config.toml
n_head = 4
n_kv_head = 4
vocab_size = 1024
norm = "layernorm"
norm_eps = 1e-06
rope_fraction = 1.0
init_std_o = 0.0337
init_std_up = 0.0337
beta1 = 0.95
train_tokens = 321900000
steps = 4926
MLP neurons of a small language model. Each row is named by its layer, matrix (up: input weights) and neuron, and shows model dimensions 160-223. Each number is 50 + 15 x the weight over its row's rms, rounded and kept within 0 to 99.
A block is one neuron, or neurons of one layer that tend to fire together. After each block is what it responds to, as a language model described it from the Wikipedia text at the highest values.

L6.up169:44 67 57 23 55 13 44 53 62 56 52 57 57 67 71 32 80 38 45 33 33 71 71 46 62 44 26 48 59 40 64 49 51 77 77 56 15 18 53 65 45 39 58 58 28 58 49 58 41 46 44 07 27 40 43 50 37 53 43 48 47 25 68 25
L6.up218:61 53 43 62 76 42 72 56 36 18 63 47 63 43 70 48 31 73 25 54 44 25 48 43 46 53 75 62 56 55 72 62 72 52 36 52 61 61 61 59 58 46 50 56 57 50 62 17 45 51 35 37 44 63 47 70 34 51 67 10 46 73 35 34
L6.up270:53 54 53 41 56 40 59 54 57 56 57 42 28 62 37 44 79 52 60 51 57 50 55 63 30 55 47 52 58 51 38 51 68 83 44 49 57 27 55 39 20 25 44 28 39 52 54 34 64 23 52 65 42 37 37 45 64 29 44 54 49 75 46 70
L6.up361:69 80 86 62 60 56 78 34 31 60 67 36 35 29 41 35 43 54 50 51 56 66 51 30 74 61 38 71 50 68 69 79 67 42 74 43 44 42 07 48 33 46 52 55 64 25 56 55 47 54 30 50 36 53 54 62 38 28 63 60 40 45 52 40
L6.up430:45 52 39 48 45 39 65 37 47 56 25 34 66 47 56 76 54 67 45 48 47 43 20 53 50 81 45 50 45 37 50 35 80 44 35 26 61 42 53 25 15 68 55 66 36 51 37 49 54 20 53 57 36 39 55 55 80 55 46 49 47 47 50 38
L6.up466:17 73 34 43 79 47 98 48 61 41 56 65 78 55 34 69 45 40 63 31 31 52 29 48 49 73 53 53 79 43 47 57 66 49 69 48 61 71 50 51 14 25 44 35 65 43 24 36 81 67 32 43 47 45 36 28 42 48 61 58 34 50 48 52
L6.up497:54 41 57 43 62 45 52 63 58 44 42 53 48 45 20 44 68 53 16 62 47 51 35 30 41 57 49 58 49 33 69 43 53 64 72 34 34 67 55 58 09 15 53 48 52 51 38 54 35 57 44 52 39 52 50 76 53 48 47 38 37 45 57 63
L6.up1020:58 35 42 76 36 45 77 56 33 58 83 74 57 60 23 74 42 54 11 53 68 63 44 46 61 57 69 55 19 48 73 70 54 35 48 86 46 31 37 11 30 54 64 52 45 59 53 76 64 69 61 70 40 49 45 42 49 30 18 66 48 63 50 16
Calendar date components

L3.up52:76 51 41 38 54 19 56 54 49 32 31 47 50 78 52 61 69 61 47 63 49 44 52 77 39 59 44 26 29 58 45 27 41 74 45 30 59 50 65 34 13 55 57 47 53 50 51 60 47 40 57 49 50 86 56 47 67 46 52 45 74 33 46 47
L3.up331:35 89 53 41 36 49 53 46 55 39 29 52 44 53 74 53 46 45 73 60 47 47 56 50 38 58 47 44 26 89 80 22 49 54 57 48 83 77 54 48 49 49 42 44 43 64 30 51 31 42 32 46 83 56 63 59 36 46 71 37 48 30 48 41
Word-completing suffix pieces

L8.up16:41 61 75 53 36 49 77 54 39 40 44 57 37 40 60 62 48 40 53 63 71 59 72 27 59 65 37 58 52 60 43 29 43 57 50 45 84 70 56 61 39 49 26 73 53 77 57 41 17 43 62 02 68 34 24 42 49 51 67 62 57 30 55 48
L8.up26:53 47 69 27 56 24 35 45 41 55 55 14 50 50 26 33 50 24 38 60 65 36 80 25 41 69 51 46 37 64 70 70 66 48 52 50 37 52 45 87 39 45 37 76 35 60 91 44 33 71 53 42 25 48 48 70 37 59 66 48 29 56 49 59
L8.up33:46 30 44 42 56 27 51 47 47 48 64 45 59 69 39 53 73 53 56 56 65 36 49 37 41 60 31 35 61 77 53 54 68 32 64 53 67 55 43 60 26 44 57 69 44 52 58 51 17 55 41 36 19 23 38 70 47 60 45 50 55 36 55 35
L8.up971:61 48 39 55 72 58 49 19 41 38 40 57 38 41 49 50 44 40 49 44 59 54 83 44 62 52 66 43 39 51 64 52 52 57 46 35 59 54 22 77 39 52 37 43 28 32 67 52 26 31 46 40 43 23 73 54 89 53 44 31 31 34 77 44
Pre-year date tokens

L6.up204:60 10 51 73 39 77 55 69 71 16 38 59 42 97 25 47 43 44 69 47 49 57 25 52 58 48 45 60 55 48 68 63 56 67 70 48 68 49 80 46 58 83 61 47 72 53 42 27 66 61 08 46 30 39 49 52 57 57 70 39 39 51 12 33
L6.up303:50 26 30 68 74 61 33 29 49 63 30 49 36 77 65 37 58 50 50 41 28 63 48 32 52 81 68 52 51 60 36 57 69 74 67 38 46 73 45 53 57 27 41 69 41 50 28 24 46 54 34 65 27 42 45 33 51 42 43 50 37 70 48 55
L6.up383:45 21 44 61 45 80 46 58 53 43 36 30 57 55 44 58 30 26 54 69 59 27 40 54 34 47 24 43 56 62 59 60 56 60 76 38 36 80 80 14 43 64 42 76 64 55 33 55 32 37 73 57 27 44 33 57 63 50 40 64 47 63 20 46
L6.up434:69 29 19 49 46 99 64 45 34 49 46 43 44 57 78 12 57 45 44 70 61 30 46 57 63 41 57 59 37 62 58 48 43 67 66 52 68 69 46 56 46 66 56 62 61 50 55 00 60 49 59 23 29 81 38 36 55 40 42 39 35 39 30 55
L6.up449:37 44 44 60 48 36 59 88 41 14 46 50 28 54 56 69 92 53 49 38 47 43 47 61 38 38 61 38 56 39 54 47 55 60 59 47 75 50 61 59 27 51 36 64 56 60 66 28 37 53 54 27 43 55 30 35 66 52 40 53 54 22 36 39
L6.up537:27 51 24 62 65 44 59 67 46 52 75 50 42 64 46 47 35 68 53 62 46 40 38 36 58 73 44 78 71 42 50 60 46 50 85 38 51 52 66 23 63 40 64 31 42 31 39 30 48 65 99 44 37 48 31 29 29 55 38 52 70 48 53 43
L6.up649:51 34 65 60 47 50 66 30 30 38 31 25 63 44 54 46 39 22 54 47 46 57 50 45 51 60 65 66 28 70 71 50 49 75 62 64 50 52 56 28 49 80 69 78 64 51 82 43 51 58 42 55 45 49 55 56 44 59 36 41 51 65 54 63
L6.up757:57 39 45 54 29 65 84 57 41 49 45 61 55 56 46 15 44 37 51 70 77 37 47 67 43 39 56 47 44 73 56 74 50 75 48 44 75 52 58 46 27 47 58 42 68 70 65 37 59 45 43 60 27 62 68 49 53 45 61 49 37 46 35 60
Transitive verb endings

L3.up666:32 34 48 46 47 59 49 46 60 16 75 48 68 53 49 42 48 59 26 58 60 31 45 06 66 48 33 67 50 56 44 53 62 77 41 42 40 54 66 55 37 72 36 47 47 64 58 39 42 46 37 46 47 68 33 50 61 40 55 67 46 53 58 66
L3.up1004:57 44 56 67 35 66 37 49 17 54 49 33 41 26 76 60 47 59 32 35 47 68 41 32 63 53 61 49 45 64 51 64 51 25 42 90 78 57 46 41 49 65 69 41 38 58 68 41 94 60 49 62 42 52 45 59 98 33 55 59 46 37 44 52
Word fragments and "at"

L8.up37:60 29 59 51 22 99 42 23 33 34 07 42 49 67 28 33 61 51 64 82 52 28 51 57 61 65 70 49 40 42 67 42 22 23 51 66 72 70 30 59 58 66 54 36 31 46 61 23 58 38 60 30 42 72 57 69 44 58 40 23 45 31 45 45
L8.up209:41 42 58 37 56 91 55 49 41 23 46 68 58 49 58 19 51 67 57 54 36 63 48 71 52 48 66 41 69 23 53 53 15 41 43 29 53 61 28 69 46 41 48 50 59 53 83 05 58 69 42 26 43 35 46 40 56 57 71 26 19 54 35 70
L8.up312:70 28 55 60 48 81 64 30 47 40 35 67 58 64 51 29 42 86 73 77 66 52 49 76 44 84 48 57 45 32 62 59 39 51 61 46 56 66 36 50 64 58 48 16 44 47 78 11 73 55 35 29 31 78 58 49 50 49 48 56 38 56 41 43
L8.up887:64 39 47 46 55 54 61 39 26 51 51 74 33 38 16 32 54 48 75 42 60 54 33 64 36 60 50 63 68 45 60 55 37 84 45 38 78 61 32 60 34 77 53 35 37 58 65 22 74 56 31 38 34 54 56 68 22 52 62 68 60 29 20 46
Mid-verb word pieces

L3.up227:39 41 49 41 60 41 66 63 58 43 54 63 73 34 56 23 37 68 42 48 81 36 49 41 56 35 67 86 59 29 59 24 56 50 50 77 27 61 71 62 42 34 76 53 77 73 41 38 51 61 47 68 44 47 59 54 36 51 79 41 18 70 57 63
L3.up606:54 59 51 49 53 37 36 59 46 22 23 99 47 57 63 61 49 50 43 68 49 11 28 55 33 56 41 50 51 70 56 43 55 42 59 58 38 36 50 48 64 41 65 31 41 55 37 54 72 37 41 42 27 39 58 70 42 92 42 42 50 41 48 27
Word piece after initial b/s

L3.up128:43 50 43 50 59 48 46 64 45 41 63 34 71 31 47 42 55 48 85 61 34 52 45 63 52 57 45 42 08 62 82 22 39 62 45 04 88 70 48 38 24 41 61 78 43 48 62 46 44 63 55 53 40 29 37 40 26 40 62 45 53 98 62 50
L3.up739:57 75 43 58 61 36 71 32 45 33 70 59 45 51 70 25 81 58 50 73 36 64 71 77 35 36 87 52 27 42 46 50 58 92 64 31 83 49 66 54 58 36 69 66 39 27 58 57 21 77 90 43 37 78 50 17 59 38 55 54 41 72 35 53
Prepositions and particles, including inside words

L8.up254:46 27 66 71 24 66 50 21 57 53 46 62 79 76 61 32 43 27 47 49 29 41 32 57 69 63 55 76 29 66 63 56 62 51 67 50 50 45 54 67 74 54 25 51 43 42 62 48 29 63 37 25 42 42 93 61 60 67 41 69 47 36 53 61
L8.up332:33 43 83 44 32 19 61 55 43 52 55 45 58 57 59 41 76 34 30 54 49 50 45 42 67 49 50 12 32 37 46 53 40 76 43 53 47 71 42 78 57 45 36 28 56 68 74 20 54 45 52 61 27 47 47 61 30 53 71 59 46 28 36 52
L8.up829:59 43 85 43 22 46 70 74 49 41 23 20 51 44 89 38 44 39 45 67 44 35 78 74 51 41 39 20 51 46 32 47 57 44 43 47 49 67 28 33 37 72 43 51 70 51 46 37 55 38 59 40 44 23 32 59 54 42 18 37 58 52 39 63
L8.up878:50 55 45 51 32 36 38 59 71 42 37 24 73 72 55 57 30 54 64 64 63 57 49 49 63 55 55 45 48 35 48 45 23 64 59 43 22 39 58 79 54 48 56 47 68 44 60 35 26 48 64 42 56 49 54 49 48 35 47 68 46 47 45 59
Verb completions, auxiliaries

L6.up76:64 32 55 48 57 37 54 69 14 68 49 46 43 50 62 22 42 48 66 69 24 36 43 40 46 63 59 59 34 67 39 51 50 50 32 59 45 43 50 52 51 53 39 52 46 29 70 46 41 44 50 36 60 58 60 53 70 57 45 60 38 59 67 87
L6.up346:33 38 53 45 62 30 56 49 60 45 81 48 52 37 38 49 75 62 54 56 54 33 33 52 29 65 31 48 60 57 61 13 60 38 42 41 33 48 27 71 42 65 37 54 70 30 56 28 05 31 28 43 43 58 48 30 54 42 47 44 35 48 71 52
L6.up392:40 38 51 44 45 22 66 46 44 40 52 55 74 46 43 13 84 34 50 56 59 48 65 74 70 62 42 49 32 56 46 47 45 58 61 41 47 71 36 53 51 41 52 42 55 58 70 42 52 39 63 43 33 52 72 37 47 41 13 60 61 90 39 62
L6.up422:37 41 71 37 44 44 33 53 64 43 57 32 50 71 41 24 32 36 41 32 67 66 29 83 51 80 46 52 36 37 49 63 79 76 51 53 46 44 60 78 18 47 40 21 65 40 82 29 69 76 23 47 53 48 45 14 44 73 56 63 45 61 69 41
L6.up534:34 65 22 62 55 47 40 34 38 67 42 71 68 51 38 66 80 48 56 36 52 48 50 55 66 09 56 68 44 55 59 54 51 51 51 55 87 59 53 25 30 63 71 46 42 60 79 20 29 53 57 36 28 59 48 33 57 41 60 42 41 41 44 52
L6.up897:53 48 78 32 64 33 66 56 46 26 39 58 48 52 42 38 47 47 68 39 48 48 50 77 38 58 38 74 66 53 55 36 83 49 67 68 39 43 39 34 59 57 45 44 66 42 83 35 49 57 54 38 41 88 44 03 11 49 80 61 31 35 46 40
L6.up965:28 50 36 57 32 43 55 54 70 67 29 47 56 79 34 55 43 43 36 55 73 28 62 61 54 65 88 45 65 52 63 63 62 66 33 56 46 79 52 66 62 53 61 42 41 65 87 30 17 30 50 27 43 43 54 56 43 25 42 64 49 35 17 31
L6.up1006:45 36 63 08 39 50 43 50 60 36 55 36 22 50 20 21 78 58 55 82 51 31 60 89 38 54 57 56 26 45 83 32 46 53 60 52 69 77 23 70 66 32 45 47 36 26 47 37 48 57 51 14 31 76 58 58 60 28 85 38 35 69 38 42
Word-completing suffix pieces

L8.up402:21 52 75 24 44 31 24 42 58 50 55 36 53 37 32 57 79 60 57 77 58 50 39 86 53 45 64 80 45 45 58 49 53 37 46 74 21 62 46 38 54 62 53 61 53 28 56 53 30 48 56 65 45 48 70 49 63 36 54 69 15 46 46 48
L8.up541:39 34 36 68 55 45 40 66 37 52 46 25 76 56 24 40 62 62 25 55 39 57 46 89 29 37 56 62 66 50 36 38 36 49 59 53 57 54 65 53 43 57 61 33 00 44 76 42 52 51 31 56 66 47 49 32 29 50 55 56 28 64 77 59
L8.up719:81 30 58 74 23 71 71 41 37 64 61 43 42 84 73 16 39 47 45 52 57 40 43 56 61 76 42 58 44 45 51 48 57 46 83 46 21 35 60 47 53 40 53 45 56 52 42 24 26 40 48 50 22 57 53 70 49 42 35 65 19 52 34 63
L8.up745:58 64 39 24 46 19 49 57 57 58 30 53 60 35 50 29 48 44 32 72 53 85 51 61 56 42 38 78 79 59 63 44 42 30 70 72 53 76 32 43 33 44 38 43 47 32 61 37 51 51 54 23 53 28 44 31 46 51 36 70 36 51 46 42
Affiliation "at" after roles

L6.up14:21 62 30 34 52 39 48 69 29 59 46 39 44 61 25 21 40 46 60 58 54 51 81 44 58 47 20 95 55 50 15 52 21 41 53 36 27 33 43 39 71 52 26 24 34 46 45 66 57 64 67 60 49 60 32 33 58 71 78 70 34 44 52 67
L6.up68:60 26 21 58 29 55 57 42 32 49 45 39 45 65 11 39 96 51 55 86 50 54 45 36 47 60 51 59 35 53 47 39 44 36 69 13 57 47 40 49 44 28 62 47 44 54 58 35 40 42 54 65 55 59 70 60 58 66 61 63 38 40 60 48
L6.up102:53 25 31 68 68 64 45 39 38 33 23 52 67 74 62 47 54 62 51 80 46 55 44 36 55 35 82 52 18 88 67 47 23 62 26 65 41 64 56 67 39 38 40 40 23 61 59 49 60 74 55 50 43 53 40 34 42 77 48 45 77 28 47 36
L6.up255:51 63 60 52 47 50 44 26 15 44 50 46 58 66 53 50 49 54 40 77 59 48 78 49 62 78 65 56 35 55 13 80 28 47 67 20 62 77 62 57 49 64 62 40 62 12 48 37 53 42 32 62 38 53 60 38 99 61 68 36 65 80 49 59
L6.up468:68 49 70 39 28 58 54 65 48 44 41 60 36 55 26 66 54 53 81 21 29 52 33 48 74 23 65 49 52 62 63 61 46 28 54 44 43 73 41 56 67 31 46 35 74 18 45 54 46 61 46 42 61 85 45 17 23 52 59 52 35 52 42 53
L6.up491:30 31 45 78 65 41 38 67 29 68 39 28 59 60 41 41 62 62 52 30 44 46 52 59 53 65 55 82 63 61 27 44 30 49 00 64 61 42 63 80 32 40 54 47 44 55 52 31 40 48 68 52 57 36 29 48 63 50 36 69 49 59 77 27
L6.up765:52 51 33 60 09 60 61 48 48 71 53 69 61 31 79 66 46 33 43 37 68 19 41 55 44 45 39 81 38 52 49 74 33 65 53 40 53 32 43 61 50 62 05 44 52 54 54 36 44 50 37 52 39 60 65 28 37 56 32 44 43 53 48 53
L6.up887:48 53 29 41 28 37 60 22 43 57 91 58 71 38 79 33 61 48 43 36 56 50 73 54 77 57 53 64 58 40 50 35 65 62 46 35 39 61 48 42 43 39 42 26 59 41 65 51 51 51 44 68 78 85 84 17 58 46 11 60 44 43 47 53
Prepositions before named places